config.toml
init = "trunc"
schedule = "cos"
final_lr_fraction = 0.0
seq_len = 2048
train_tokens = 894400000
MLP neurons of a small language model. Each row is named by its layer, matrix (gate and up: input weights) and neuron, and shows model dimensions 80-175. Each number is 128 + 32 x the weight over its row's rms, rounded and kept within 0 to 255. Numbers have three digits each. A neuron's up and down rows have the sign that makes its largest values positive.
A block is one neuron, or neurons of one layer that tend to fire together. After each block is what it responds to, as a language model described it from the Wikipedia text at the highest values.

L4.gate510:054121126153090121073130180143131121142142147188094117169127130159081146124141092127139083166122134097184162163094138154126137244164091105082061108090140143110097116151105182172120204097168101085144068166156044165199106112128076129137094132164102161108132127156117088157135108126112156108
L4.up510:136103163138080075131107166146098097135087137125085143164134156099070109129121143176112092120141128084151140124141058135079116188202085182124127069118105157123149072134133090132134173083121175147155097140200068177136162154151129169157110164149110169127140173165119102163104116140065100119
L4.gate1004:086125106102118129135140138026078153132064087106159164114133142105146149147162167146137200134174142092091142143145102110035148084150157150135122102175112083081142103155196128188134164199100154131107077116153217105105136157131144157169150135139129150128191128150140075115140087141132185086
L4.up1004:099123125170148159171075204061133163180130167068133081143100191097138136142137138099130173166131150099153095102143075096186131069178157138079110116139104135105087092138164059119138112150123148118156092096103062154084073112093081140168141106093114108155143090109158118165104099141101140113
Proper-name first fragments. Opening word-piece of a multi-token proper noun, mostly place, team or group names, often after in, of, the, or a table bar, e.g. Kas(hipur), Mer(idian), Nas(hville).

L3.gate2:076129120193134161123132074115152122143109132184085095125099129096128103156181144120166147124140114144136116123174110141091149162194073147088179165107160100168119150142113161131112153121108135110118145057172151151127155141146096201142095039146148130156138093144144137131109122088166181133
L3.up2:130107141165138118150154091149170133148126115182127111122106168146114122129130182133116098096148128199145088149187155143115144191139080148091117134144162123107167124141085152181108161116101156159134155064116112057136150097153091204110113050107117114166113119094155153172104091081136137125
L3.gate29:141177096119156118124114128132127108153162118092098142067144087094125156103148159147121131156062140101141153143109121127137134159146113166181148128140106110093209143130121140115128180126151124123082095149112104175073131147065129075174137154134107131107149135195143166085173108141172147142
L3.up29:151124059172106138146125113100111125112130083156112119114142163095108068113165100143129160150127092105176134125084105113092160101175125072136118118097140160108179158141143080110135198142188088144103156182126140118093111091072066134189144167173132161143117116072159117091178134130169133143
L3.gate45:161129180108141191120152173119156080113098115144068118122134123151144192178215136124069148105146142135120101117196181180144139119068065153125142070172126147142134089146143124072157117146118172170102167136120126168103106139158114044133125123136115071097109129128110177139088134181133157070
L3.up45:090129155134106156158127126129128116141143172147124097162148134167154114080203128122122170162135138112167064091124149171119165155100080135111140083145143140094173088132125124165153114120110138161152107103143108157141120133181092113163127178120138061130140107114089069130105179159114116100
L3.gate96:109148119118187109114142095154154176156148127130126121082141098137056115046131114127113159132078187116165055172118105101063128154131150145142060137113141197132129072136157125098158147169149131122077153142107135067176152132159124197125144077184121143083111152137127113145108163071148089141
L3.up96:106101202115153105159153122152128139148180151085084176181125063210117118092130156099126152096149139106140120187141153120120142140128149091135154187059075088093108102166156090162128121100085131121113142149138129101087114145170117158098074133143218173115139118165134156145119107085166180132
L3.gate463:124143145162126160169144172106088122072164165105132063137146142094146108165112137089126105131102166178125116163143172107153162123141115134132120172127105106091159153167150099085165131121128143090135174167139101151115186126145118161146105138085096148160144122098154172151150106120054117124
L3.up463:084119112139107091170104145146122070129095114094096131175150140099139092109110108157130161118159152111119131178162103085154166117117070127141108147124091096067085152125103107157169115074110106150039132127116118181115163105126093086102055111099172135153155141051104103140146135121165095158
L3.gate468:111104176103126094144101176144172152153146119214126098131153181100065212163137136084148123156123084150159112113180143199123096152152098147100116113142140148147150097165123065129077121127162141170086132117100093085110127096184134116127087095117135114139154115112146117118123167107112176142
L3.up468:133176096117120165118116127135082113134136121117127098189152142214084136158040134098068130169086155189187147113145136079120134107141106117160087121127134141110113087100091145091118120167107104142099106116162100116143094162107102152097135072176112145158103124141144135095101144106129080124
L3.gate817:090093156176128141091054150178179192093106127210174123205070084118124139122112121114147146162083126132104149136152164171098171098163080136127113113152133139084104167133158172148135089118103114095125123126117079166139126157167160184140087147104116141093130137149163111170147179172120183132
L3.up817:141137160194151157089128103172153189154148129156138080100123083118131117091107158148118151095135143128123107105150146131117134073157083186073122132152056090100110131113143171134130155128093128159129072118115102149169124101142183126157101127178172096068121146223185137121093139148090139165
L3.gate1098:082148180144120114095139145092193100070055145171141119134139112117079102133114116106113163113150121126118172157093138169125142107077059126147115103149121131108156107146191035085144153091083114153072140117092099184127181154157138083184114124135060153162109115159136119145133117071089120084
L3.up1098:118185090149183107103127086158164164118078153149117139213072077093128106140110164121098100187144143147148137104163164168073080145120083132108140151112162129126149096145082104077139098112161137127135081093104098163168157099173124164198154082095125088161153106083130143053144090154173201094
Word-initial capitals in lists. First capitalized piece of a name or word that opens a new item after a comma, pipe or semicolon in lists and tables, e.g. O(ued), Lar(ne), Ol(impik), United, Records.

L5.gate369:127151122107080133083095072150145119040136120115140139129123107134192151129155124041117104090071178131163078134146114134080041105108056130064171092182048122127122135158092118202171141155173146106129111108122084186110143114054124107063194119110051103098115104161078109121120113148114115171
L5.up369:132146118177160100065146046140153106118135117120128149129106123121127123160134157104137081115180146103125099138128140115137099081066067133115111110108112120050127058171112089189138089138125037127109096087099114156131143123169153145142136153106050128130127131115118081140130135136115141126
L5.gate407:136186137075128112155134121162111102166114185097110153137210129106114149116179153136131120154085050158121138085130096152152089139084165170097148113135167142101117065084095126147125123128115131100084125188162099155140084105150182129160113197144096168103106146131100101128201149084148103129
L5.up407:121143154185142134109104119168126100105141105170114120127116106105143147102044189143132116141096151107156166149119118150119093105117126159110107123141106129095118121145099094098084164128094157182089142150132112118178127110111092168130102125159170094205141048111111130082056104117192112122
L5.gate582:142101114127103123101099102118117118178137142084061117179133122165080116187109142148137129152195106081174103140108100075128097095129094059117159138115112114114111107110131129172134149130123127098167206116170146122122142155119112189132118142117107114110078151139111176114147147120159190090
L5.up582:086093176159164082110077122114156096129128158107081125089109106124080166114150151161149121119128164087158160119116131179136102173093121137110159152174100126109128087096116096132178110103098086145134165187156102135098139123079141088101167153061146097069179092190124079133139143125166168107
L5.gate1236:110097118168096112106115096130146095168178121107148165161162107109130145166135157121131118089131094158087102209179153065125072156103134142106132118100087141130163101125163120143168128150203183164078045170129149140112138124147094142152220161107111121114129121143130155135092209176127138106
L5.up1236:151123068142117126120173105165148129117147126177145189131127168169186139107112146201125121111076142177151163194145088116068149082171166131114121207097125134081144116167092180134161172172122162145116118124076140073081134122099105160125162095048125140114129103181153116096149110156115140130
Numbers in data fields. Number tokens, often the first piece of a multi-digit value, starting a table cell or infobox field after a pipe or colon, e.g. chart positions, populations, precipitation.

L4.gate1098:152122115114082124130090048141118095111130067193108116183151078147135115116128175114133121147079119095178095105196107130105094100155112111107035162220083142145171115168142195119149142119104137142139078102114119134086125129133187119157104133145087109158091150082132143129113141123153155157
L4.up1098:120168129150047135109092132166147166104157091156076080131168084111136087160093141142132108123115151075177086103136058089102170145123072127099095139250129134110115108119135162162124114110173113081136035139124119114167151144136142145149142177094123091180115136110114123096151141092136149140
L4.gate1141:071104077118122163037141129161157126110130123144094108123185126155150059147104148116082119107127122169107082146149125146138131081090112190102138178183096133113123125148107141094105127051083113122167127127212093143142073155103114204126087115139112145079139129110153126153158098133118137158
L4.up1141:136067162121141115110065118113128090111104114182066153162150137141140055091167141142130106196153063184109149140152142143136227148182124161160111129140091110127114114127107083147136141102109146126094105109168098173156128155106051117139086109133123167141145078066154148133074116134086145166
Repeated word first pieces. First word piece of a multi-token name or word already seen earlier in the text, often in tables and lists, e.g. Kar(velas), Ol(gierd), Mil(ton Keynes).

L5.gate214:153094114092105136126113177109123131113092050155127165117130153091148123124102137091156159152154156166138083119123091114166131116117099129062146153162189113106097116118127100120121140139160187076094146124120096105122072155114100194139095131142104187164139174134153134124129087120088168154
L5.up214:211111087110172151094069035114120135161143120106095023169128173110175147174133156168095175086103105177151142094134127105122171136123103158059165147117095154149086175153137153147145163182100109113110079100155118171104185102142105118101108149142137165170081128080187109107151164099147102087
L5.gate327:077121165098110156113098098161167097122102125115110100169137130176153087094119099108067100144067114109150073097107187078130173089142151168096107118151149149098152100155132126116158105119143123164102108082170083101161099118135090116183135130174113131108133098137138107146122102099100157125
L5.up327:176091119080093166102103120153102087119159089164132163194126163124153111094116133146087174155089165182163100113085126113119131127171133157116148143222142121115089151130129146177250154143070104091159160094117085099134095118087128115101103123188108146112117148117131139123140170123139108148
L5.gate447:160101129118133155102097090170136090080107099169080095136100147116156123175090165115103145138097138146150084147188097088141112151197075121089104160196098145154092136097155163134137149170124122076089081103151179103105162116142137177111081111194131145216133115041104110076076153139108126194
L5.up447:123108110136063139090077142178111087118172106160112112173137167123198152172121094137108102179112138136163135154112125172126116146121120176107176183078167106052104152126085111049143095153109113108203125187145128133148085171124111089122140131131114120121131159155151109168086073173066115086
L5.gate987:156096117110146159159142131101147198112110101167121100157105181169115117176127168139112122138127138173112063170138127147080137147134140143109071168114125146099134164161116106125145152118081123129097082104131142162141081180147124095082128143181135114134151152161110160150125138172105160115
L5.up987:128180146123134131114098081179167181098169128102113159139078105149112130079143099194147155128072102102123110175141138161067146168180185170084095128175153132127130152130148112164115143139167119039129096079117071138102121102148101161156130144150144113136165098144146109107158121086098160126
Split proper-name starts. First word-piece of a multi-token surname or place name, often opening a clause after a comma or period, e.g. Love(lock), May(nard), Sal(akati).

L5.gate318:116129174177103084105123080144125213091169143136129135097156108131070157167154143096170088131083157083116187190207126100114115169110175120114096109073075178112165075123143188079122122172103140124132126065088114146167102145136116097164113174174130157111156178128152152135182178150122118127
L5.up318:127146154123095134075129133134090095070091139105126095106076131175153140132076131138096088125149145171143104142145121083145103108107109119147105126121158137106078157133130100101104087117124135167117114178145122115092114068147103054119102150124087118140185107209104086150194161121077131131
L5.gate997:119115132201157090077133141165131146096110114153072111150175171114135145141073171175128137151148132174128139075150094125098099195147101130107103073071101145148101134164069121186157112160121116061185138161221093160155109108104161095106149154194139174188095186167152103157111137104142063161
L5.up997:094142114198119051136088173206122170137163051169093087057110064132125145093096151161121124135136187147171126062141102165161118093046131204156162089112135134134140109150102105150154107056148128078106078124142089138151100151133166111150161095141117170159157065113211112092179202159115145113
L5.gate1040:104103160159134081074108148100132122159127104130155136089135116114113047072182169131176101147071191111134117105158133100129115136137114088061167126152084053122161092131121128102160132150139104080157097137123065165081101149126166154107074101182087135179154149110126111153160125117151067156
L5.up1040:146070082140098135102163191097110155110124143131126106117114127128109113172108124133164184104182142076145129194142096112065120096079099142129141138137104104150113138082085138115085180169166106116104109117087103135110119117060109137147141164139130095118110117137128153131161189142135115106
L5.gate1274:101175055076127128099125143141219082153185180098162086105174097118099168123092078158099150104129173177152138120151094100114156166106128128101100112132026162115182187127107178122146084139066160160107162162137178082196099117111122089132063136169146131137124125236137062119071162178120120154
L5.up1274:049125162106127088129104177142151141148064198091146154104106162107140139135100159125109134081092097168161136133167178142127153112175147086036180146115130173100121111047152153106070138082140140125134088184179161114115137139104145116124182158129126125122138130105109086158081172121105086096
Token after numbers. Word-piece or unit tokens right after a number, mostly the first piece of a unit or symbol: "o" of oz, "O" in Cl2O7, "k" of kPa, "h" of hp, ft, mm.

L4.gate584:108126150167118218210169120152201111114124058102125166134129126110149142112144128121127165089062106130162109103131143181133135060135091123104115133073140085156170171110126131137136088077049153170074158151187166037136164145095122160099210128096133139096168059102142179158130102114090130102
L4.up584:147183097130130156104154095162115129101115106114080184103131131129155138089114175104135120104156105156161127126187119133144097100185088165125127172205159092168159128085152175152122101102122125172111098181112154151121109143082152131130109129133121101070097140138221181107136139134091140128
L4.gate780:034089146160133132135093190151130141097143132122196173170138097102073173088076181084105110101108157147128089164153100098057170165136109089091132128092140175146152109136152135113093100097212105124153077138198123173129102121117144124189153186111143100145186103092174098170123083140113066122
L4.up780:108097130083050131096118136125114112125101129159156146073130145122068112133140149099154114143040086164099155168150160133091112188104136138136150152117154142115095119065112183147171163102143153147105150140127129187131096124119162106048154074081174117101165133092115138167109151153136120113
Numbers in stat listings. Two-digit number tokens in tables and statistical lists, usually after a pipe or comma, such as goal minutes (Farrell 56'), census counts, and vote tallies.

L5.gate549:150116133160121108071191117123126101132107165179105139104103166125169127088178145116119157145132105124092154120098100100122067093098086039138136154210120136145126157159153156124152126170140107172103118128146079183100087057169105148140164112129089138134173129105062164093134104183110173126
L5.up549:075113148125043117129155136090107145187155201163138160136190085079173192074131165108132159144173130080167175147125154135069106079066104061133203192089112152138105100095194116131075110083137173126164105106161090076095062123166121115095111162111060123110136148090094126139159093136082139109
L5.gate859:126114126120127142104162154184131171118161151083135135110115139079122171028147147156086144146120151147103123108173073127148112109094064122156076073034137085137167118083131146133156146154153118158126076082184121075146125112122168095123115104156150194140180090140161073081145128118112128144
L5.up859:151110165128156158108115092125137089072109086146114069159131169099155089136124083131087116125107129125167142155219185121095111139121101144136148118148160134083073116128133122115060156075113134155145207164170089155110154114121176098175142181114100186141082103113116161090193097152114152130
L5.gate1096:143162159114111164101186126134142136107139130148121072110079114119083160086133138094132182128095153117167134130104096181110109115172114092148149094104189126070091146095174092125140165140140146159088135163111048116091112047128076089178128125132101162140123121136084090098078117085090223175
L5.up1096:102148129124124085108168100121110095121134100168077141085095137118147154134105145097118237180101215115144154103126128092066148153145157086108088170125142147127136101098082081110109153113151159167122129066065121204091150114187145128125097104131144149123102110131148131116198116087149150095
L5.gate1178:095140185136140148147189209178102164132108170168072089084152166086122171088139070052127134152067160109170125122154093146152060164125123121144158187152147118169160062126170170119114106104164163027187135121097082126155087114137058089138114054090109136149191166119141092105125154091050142043
L5.up1178:116170179136142105083145074157123121090167150166109108142069139084164128127120131139061138108133043149122142129055139171169126160155107110162134158144208096084095109112127083125101158040117119149119148151144182160154168116095135079118189054108135098088135166080116128126103128079110203150
Coordinating conjunction "and". The word "and" joining nouns, list items or clauses, often after a comma, e.g. "obstetrics and gynecology", "visited ruins here and described".

L3.gate62:125109165082107190037112201095104086142099166206125102168049104123113142149113120113144148123162140112112084121135167183139077096101105117113113179119117094111149134113139126097167179059060148139160169123085142212178131155135100101051110049153127106140144116116096080133135127183082100163
L3.up62:139106128128104113106106161178108080104086163117099154122123111105106050137180113174113155072175139104169081141065126171103121092090140116083111126123105134122122137152107116145094100091124110128146167126079131149116137146074074139127150102162184135115112133144184114155093094165168071154
L3.gate233:184134101159140097170124053128100147143151089150227137178100182142119176118095147105105104078115084117123166124139112093111138151077177138151167123136128167141099151167104128140137108145125166130120138148156110079148145082118117093185090175214114175131234040138061084162145166179183121139
L3.up233:092091120141161135102137138136131123116146161088164099167175047139142124130071128116152214151088151118068147125176070212107135162130116080115156095134100118156075124117129131103088153140089157141136109073168118109153040160108146143104140114091117148158166141094113069107129093133119106087
L3.gate357:094102161139102108133132187115091160152085101122146091158074141140158158095148186137128102106142153099098129145109153133130107091141089101138121165114111145110034078117127095132118104151162167046139163158100128184141155183149149097073190096112055061115177128134121127146116141152102153127
L3.up357:140124199116134162141077142163091194105149095169127122104142091114076090107092133137104111118127113075030182148140166170133141065073104076153099106185127118114153131111120107182150119119149116124095082152090089162085162209133114143178149123128108114135130096074145160122161121135139099119
L3.gate522:097110100082104135162131154100217106126144154163130107158132096105129154124169161130122146124131038182162116101155129135154140069121099126119174108131037148123100187135069182148047094123134175113088110088113073108190160060158138072128095186105142166105152088054112129140121139124164136139
L3.up522:070099137174122120125132185099139126064163143133144141086107120110157115129122092176095112101163081152156096072156150186096147100105168085106199161143029115097081148123117076104143139110115208145124101146126130070162107114148155072118048159155166145129135116054150116111050176108159104156
L3.gate787:136099172119137198129117155129057106062178102085112115127109116124159174154097150145154164192083133102120132090142127137117122130144107111140152100185097099136192142141116061151130120077168139134102135114076108121119153160119043168149156139037132159116082129103147141122171126065166142127
L3.up787:082133083141188098140187055128097155151121141111089122091163113113113172121090137145125070124134154123087199098068109096088119155098111121116128183070156117175111137150124115187155105141129219204116161148138139129157127158155105138098117118161121087149164099154181119100157073157170108181
L3.gate792:134108120078137143091122108140089143146051162153162091090170196097147133138117103106168104139152156103133069140142171095146129160184108109081123070110191119184127169110129053131104108124065129157203130119015127105132181148150119109107107132101115153181137130096120169171123141117134133149
L3.up792:164154145061135127170099152186139090111119142173151088068131143180117111165113113088165144121163100113126042092204121152099150191130159094093120136079114148159186146113163113131130158072157190134154127132129081137191174151182143087138193118100142139053092150057125146101112147163144094135
L3.gate815:172088146154174174139144153167135113076162127141170138114131152080095068073165165135155156137122173105123139141158104158219071150132113132113141087178082144126153118037186163115104089101156099158063145053104105109163135133114111096181117140081138132208173218108152189126161132122144126181
L3.up815:120156121101160140088103096076065153132123129113153125104139163106052105112086159130084105135135177217066100184131170212104090133107063145134125101058139110160180097132162160136147130142110130152100091118104176136181096100138130179140128121112099197133109107142081108141128107134142185111
L3.gate1251:123174128113116101158142109138103127108180134137130169033083143146125144165095153156130110148206126109171117089151138159150147115120193058130218133111175113151096151111142190139114145161165054097147079193160087127070106102070127115121106170098092105100080152120157163200141157082111134190
L3.up1251:206162158027140119101042168165102125110174131154124090083113192173105140162078138102144090111135125098154065111180140138075101097101156117141128130074143092167155142152094134161138084109144098105124120145105081087129108069139092168137127147109155105162139134124112106077174097097159124146
Numbers and coordinate symbols. Two-digit numbers in data tables and infobox statistics, such as chart positions, scores and percentages, plus degree and minute marks in coordinates (53°32′).

L3.gate43:114166143128140147116143127170164104095075112105106131106137056131159143123149074145149110160127176130143134151095125098167139156126102125109152139074120124212101074093129209086139100090083100130100122168118156143139167135139132151143137071133088067074166124154106138111206090110153111123
L3.up43:121161153104141151110130119105047082118146078119120124135147078113159207153172121202095132162148171127196159123145171130071131181146154170123123142072132118112161136105122092078091248135137131144119149181145148143152153168112176128108102156125119152122137141122124143178158092150101139099
L3.gate206:106141188143167155065126143152144093125081142103126153091105112128152122162119075116204135172126169135174141119144147122141153134151090091131125138178119134155101094079053138116098138145078123140103152122147086179129098169122117141116166086146121111105115162127070172176083097209195165115
L3.up206:142137161171121091071125144125207154096060167100132152132115095186176136126072128063098130090172093097148129112166115139156157198090173132111123155122201155122080094117098122118139172185081121126144101134046091111119187136133091180130085134109106140144135090136159102176185139130139194082
L3.gate336:161098162149140128148171064166112099125142153111148109122157118142065210177109176101239129129132173123132157186146169132131164220165102137170166086119123084151088130155134174138157089105174145067137129119111119119120144092089140147138105102133158137120126172133148129097121113083115187108
L3.up336:140098097149152095152148118076128131131079091164145104129143103119142090168158198113161135086140163133057119163119080114104179073158188119131133060087136163138136080087122161134129074121148110113087148088158102109165164137166072142097089081134134110136165167159106142185200137107141211161
L3.gate451:160160147142210182110177157121059107104059190153053131097195133179121121100120136135217093158090131169145131072114166161172100106118098133097138089104078143128066133146103116107150093091101130152072138126123085132174126111170107128168135083113128159104130144111122142175158091137058130128
L3.up451:095039170162173103161112169129146139152154112170134165151119229113143169157067135173126185159134112061113154067092148132176135182153071106128097135131085128145127100138171074148126108161122072099131150151111170131141115104146109112181105076179166063131138130089116157132168199142085183144
L3.gate622:097135127176142079138109163140097147130100131130117124152129140142138118136157069064113088147093145048119129180141118115153108188092134121119122137053121119105109145096056090174115143089132136138090145125066128106125139107163123108129129188053112126135112133090161171213203133140159125112
L3.up622:122141141121084088113113145127083144105084085136150183076070128104132128022079102103099118151125102070101142193166090210022072059109174150142122163088082101152078104106077117157107111130167166121122126163129150105120126136108168172061127110080105077122136175179106160075115083195110095126
L3.gate737:146119103082164056138145144167154129127143152100088093100174121158124139116127057136139146150164100094148142128050147131142125186150081145088156148133058089141120127111114120138137188200126151147037115135178160188111098139127164148136135106143107128103170112131113165123132164141120100116
L3.up737:183141105144132096161107109150164094115155109123075115126038079151142170135217152156167141137125200148148127153189142150143124170135107114162149120144131094109125145077128183119136110134109114137160113108118156154154097127113103134116117141185100114091138129143165129158112127129126155116
L3.gate870:091144144143130128162142142149093098135072154129142115184087104118101158106146119079081098111216092087128070110084105147127133105103102148126095104163168062110123153132171156160113166181164144137127104198145069123152103140114080156131106115120132167114119077147153125108179131134166073058
L3.up870:148107110153164185126085122172086097079162129184140162145180128151137184128151117148117117119075115089097189106113143154073170120194137129113156148077097169096089111140174139121107176119124170121114139161100130112110110155152130103184133102170155186090109149089145146180168095196139144093
L3.gate970:070172206131134139111088088115116113106092227103178103134096132097166171121109103120174096102153115101166185171108115129157150159168171102133154109118144139121080113164141091124077108133146140164112105120106112102103106104113138149080129131116124077050113110177182190114127121086068137083
L3.up970:183177151140120152109139098149118118075130133132133187100094177087079148135101120180087117132117150085104062153196117195136149116055116116143163120138121096139109186125141162105152168140131135137184102189104077122123128122122138096142154161143138116095103120103102080156135120114068134067
List-joining conjunctions. Fires on "and", "or", "&" or the comma placed after a list item, and on plural endings of list nouns, as in "costumes and effects", "data, insights and".

L3.gate19:133150095117141181159126128096113112099120115156097098142124141154160156137136128170106112148136108120149137159056148100149108139129148146081101148099132077125100037198183168099110126097161145130075130122069120155158131096060145152164121174085157179108203125151081074189178104155163101137
L3.up19:124109093121115124113183127140146098083141105230163145115200134124112142172155075155117119194170098184156198140119133090110126188196178160105054172094132069146123119123131174096117103108174096150167055116063130139206084108100151144143128151145063109134187189133108116135164128172184134214
L3.gate46:084168163156127180127130153148078134138092118130148159130171141148141123092149109108085128141129103133156068144128149106073122137164084113121102108158098063105121090129126067136105118182209110142077096132200156114118176139151123139102137066041152143162126157073105119097081147100189205137
L3.up46:104128132128151195103134151113094105123066094140150097154163145069096122110139067178076132162087109132121093155182144096071114080178106093130120132124106116106115117125111093140146078097157144121088084110173109130101157138169147123142130130097138162137145181102114140088139090091148171154
L3.gate129:103091171195088173153151091102147159139072077100146113095081067127184170141114104137078133150149106082158175152121192104113121189131110122063112179104111088108105070171126117177158134130170109086157129159200180168104113134158158141124110106099130148163055122178141100111172118065134154192
L3.up129:096107137174103183113134166075126139087114101139173163160155140145162113076119159161150108119132126112116186133127176131119193123088108099102069083121080101097135136150170122113139137101168120121106110148166084109122113180174155109134080110102176125168129108141097179151090139100106133158
L3.gate150:133131095124114171185133140077140124109150162130122082171182163177162130152171117189108164200089082108173095151162129171124152156179123130070140141125111121131137057130168087137142151125136139139134144169078123135128108070189101094153120054135111113112190188094188160063147125163097132132
L3.up150:127157136124083147133092122109114105163102131113123106168154133143166107105159164161127179202111096166187126182134125154098141236205103143072141114168102071074126085187116112144143131150132141096123131157136140131115116046176088164140168089145108158165135132085146158076159114164125132175
L3.gate580:109116148110145109165138143115163163116122133115146070185125129132079117141130112155105123239106131061128096136151103123121138101080147115087125068180109049093166119141102166113129121127130100170156124171121124071168144053121141111150156149119102181158164162181156142064161098143113107101
L3.up580:087120142161144173108136113094193125071103124095140130125094122155139155128134092122086094219101172125110100115164122121093126164127143139121115075149119056154220096192109153122125078114134096152121139180129136164148159096172211136180158122155118132129120191089164128120167177080122144101
L3.gate632:109144113118072096099087092123155135080135101147120174096129123145174131105190057131111160116103106100150152118132187157130160175140114126166130108166126123174165187187106158142170168138134128156129114095187077069165114119068128130105137092114170177190176177190072135099135135057157142178
L3.up632:099110137093090117122111103080146164077107141101147201110196137132170120138054086111181146113141090138170137124150146131107152126098132128130099161126176173108172193179131137160135099103182152155135127149171097119163081140135097146155129108146162162153130146173124159107155098131129124144
L3.gate905:118127128169140082091171090091116092060054141147119113143146113152115135133149119104147111128104131058183137143188079154166145113102106159149146138149127093135149141100059199073139158119146124112148122157137121126168181082079108127104171080116128116110125177134127192165126124073092163087
L3.up905:108055103119128137114147094141139076120126189128113125142142179131148136071144125155127111125183147084216167159106101174099123131120130129112110130123166146156100210199170093157078092130095146130071161167129106180153203111127115155113180077145101112142104125134160141108089086094092089110
L3.gate1152:117115178144119131101175144099097139117119091184108194163160168198133131075143092152155168082112116160178142117157115144117179124159096122093118094128075092114082173158094121115115126089131136120083066114175108142138125144133144192148129093118155139128133136163114107061110128111150149078
L3.up1152:114090176124163180176169089104124210156102165173098135146181137160142100098133113108117123105148118080161121118168120126145160134176084102137157099110132097114130198166112118102165114153077154194142133166170079126155139131135105147174095100117107117156153174143071142113073149148140166089
Capitalized name-initial fragments. First capitalized word piece of a proper name or code, often after a table pipe, comma or colon, e.g. Ol(gierd), Ar(juna), Cl(iftonville), R (packages).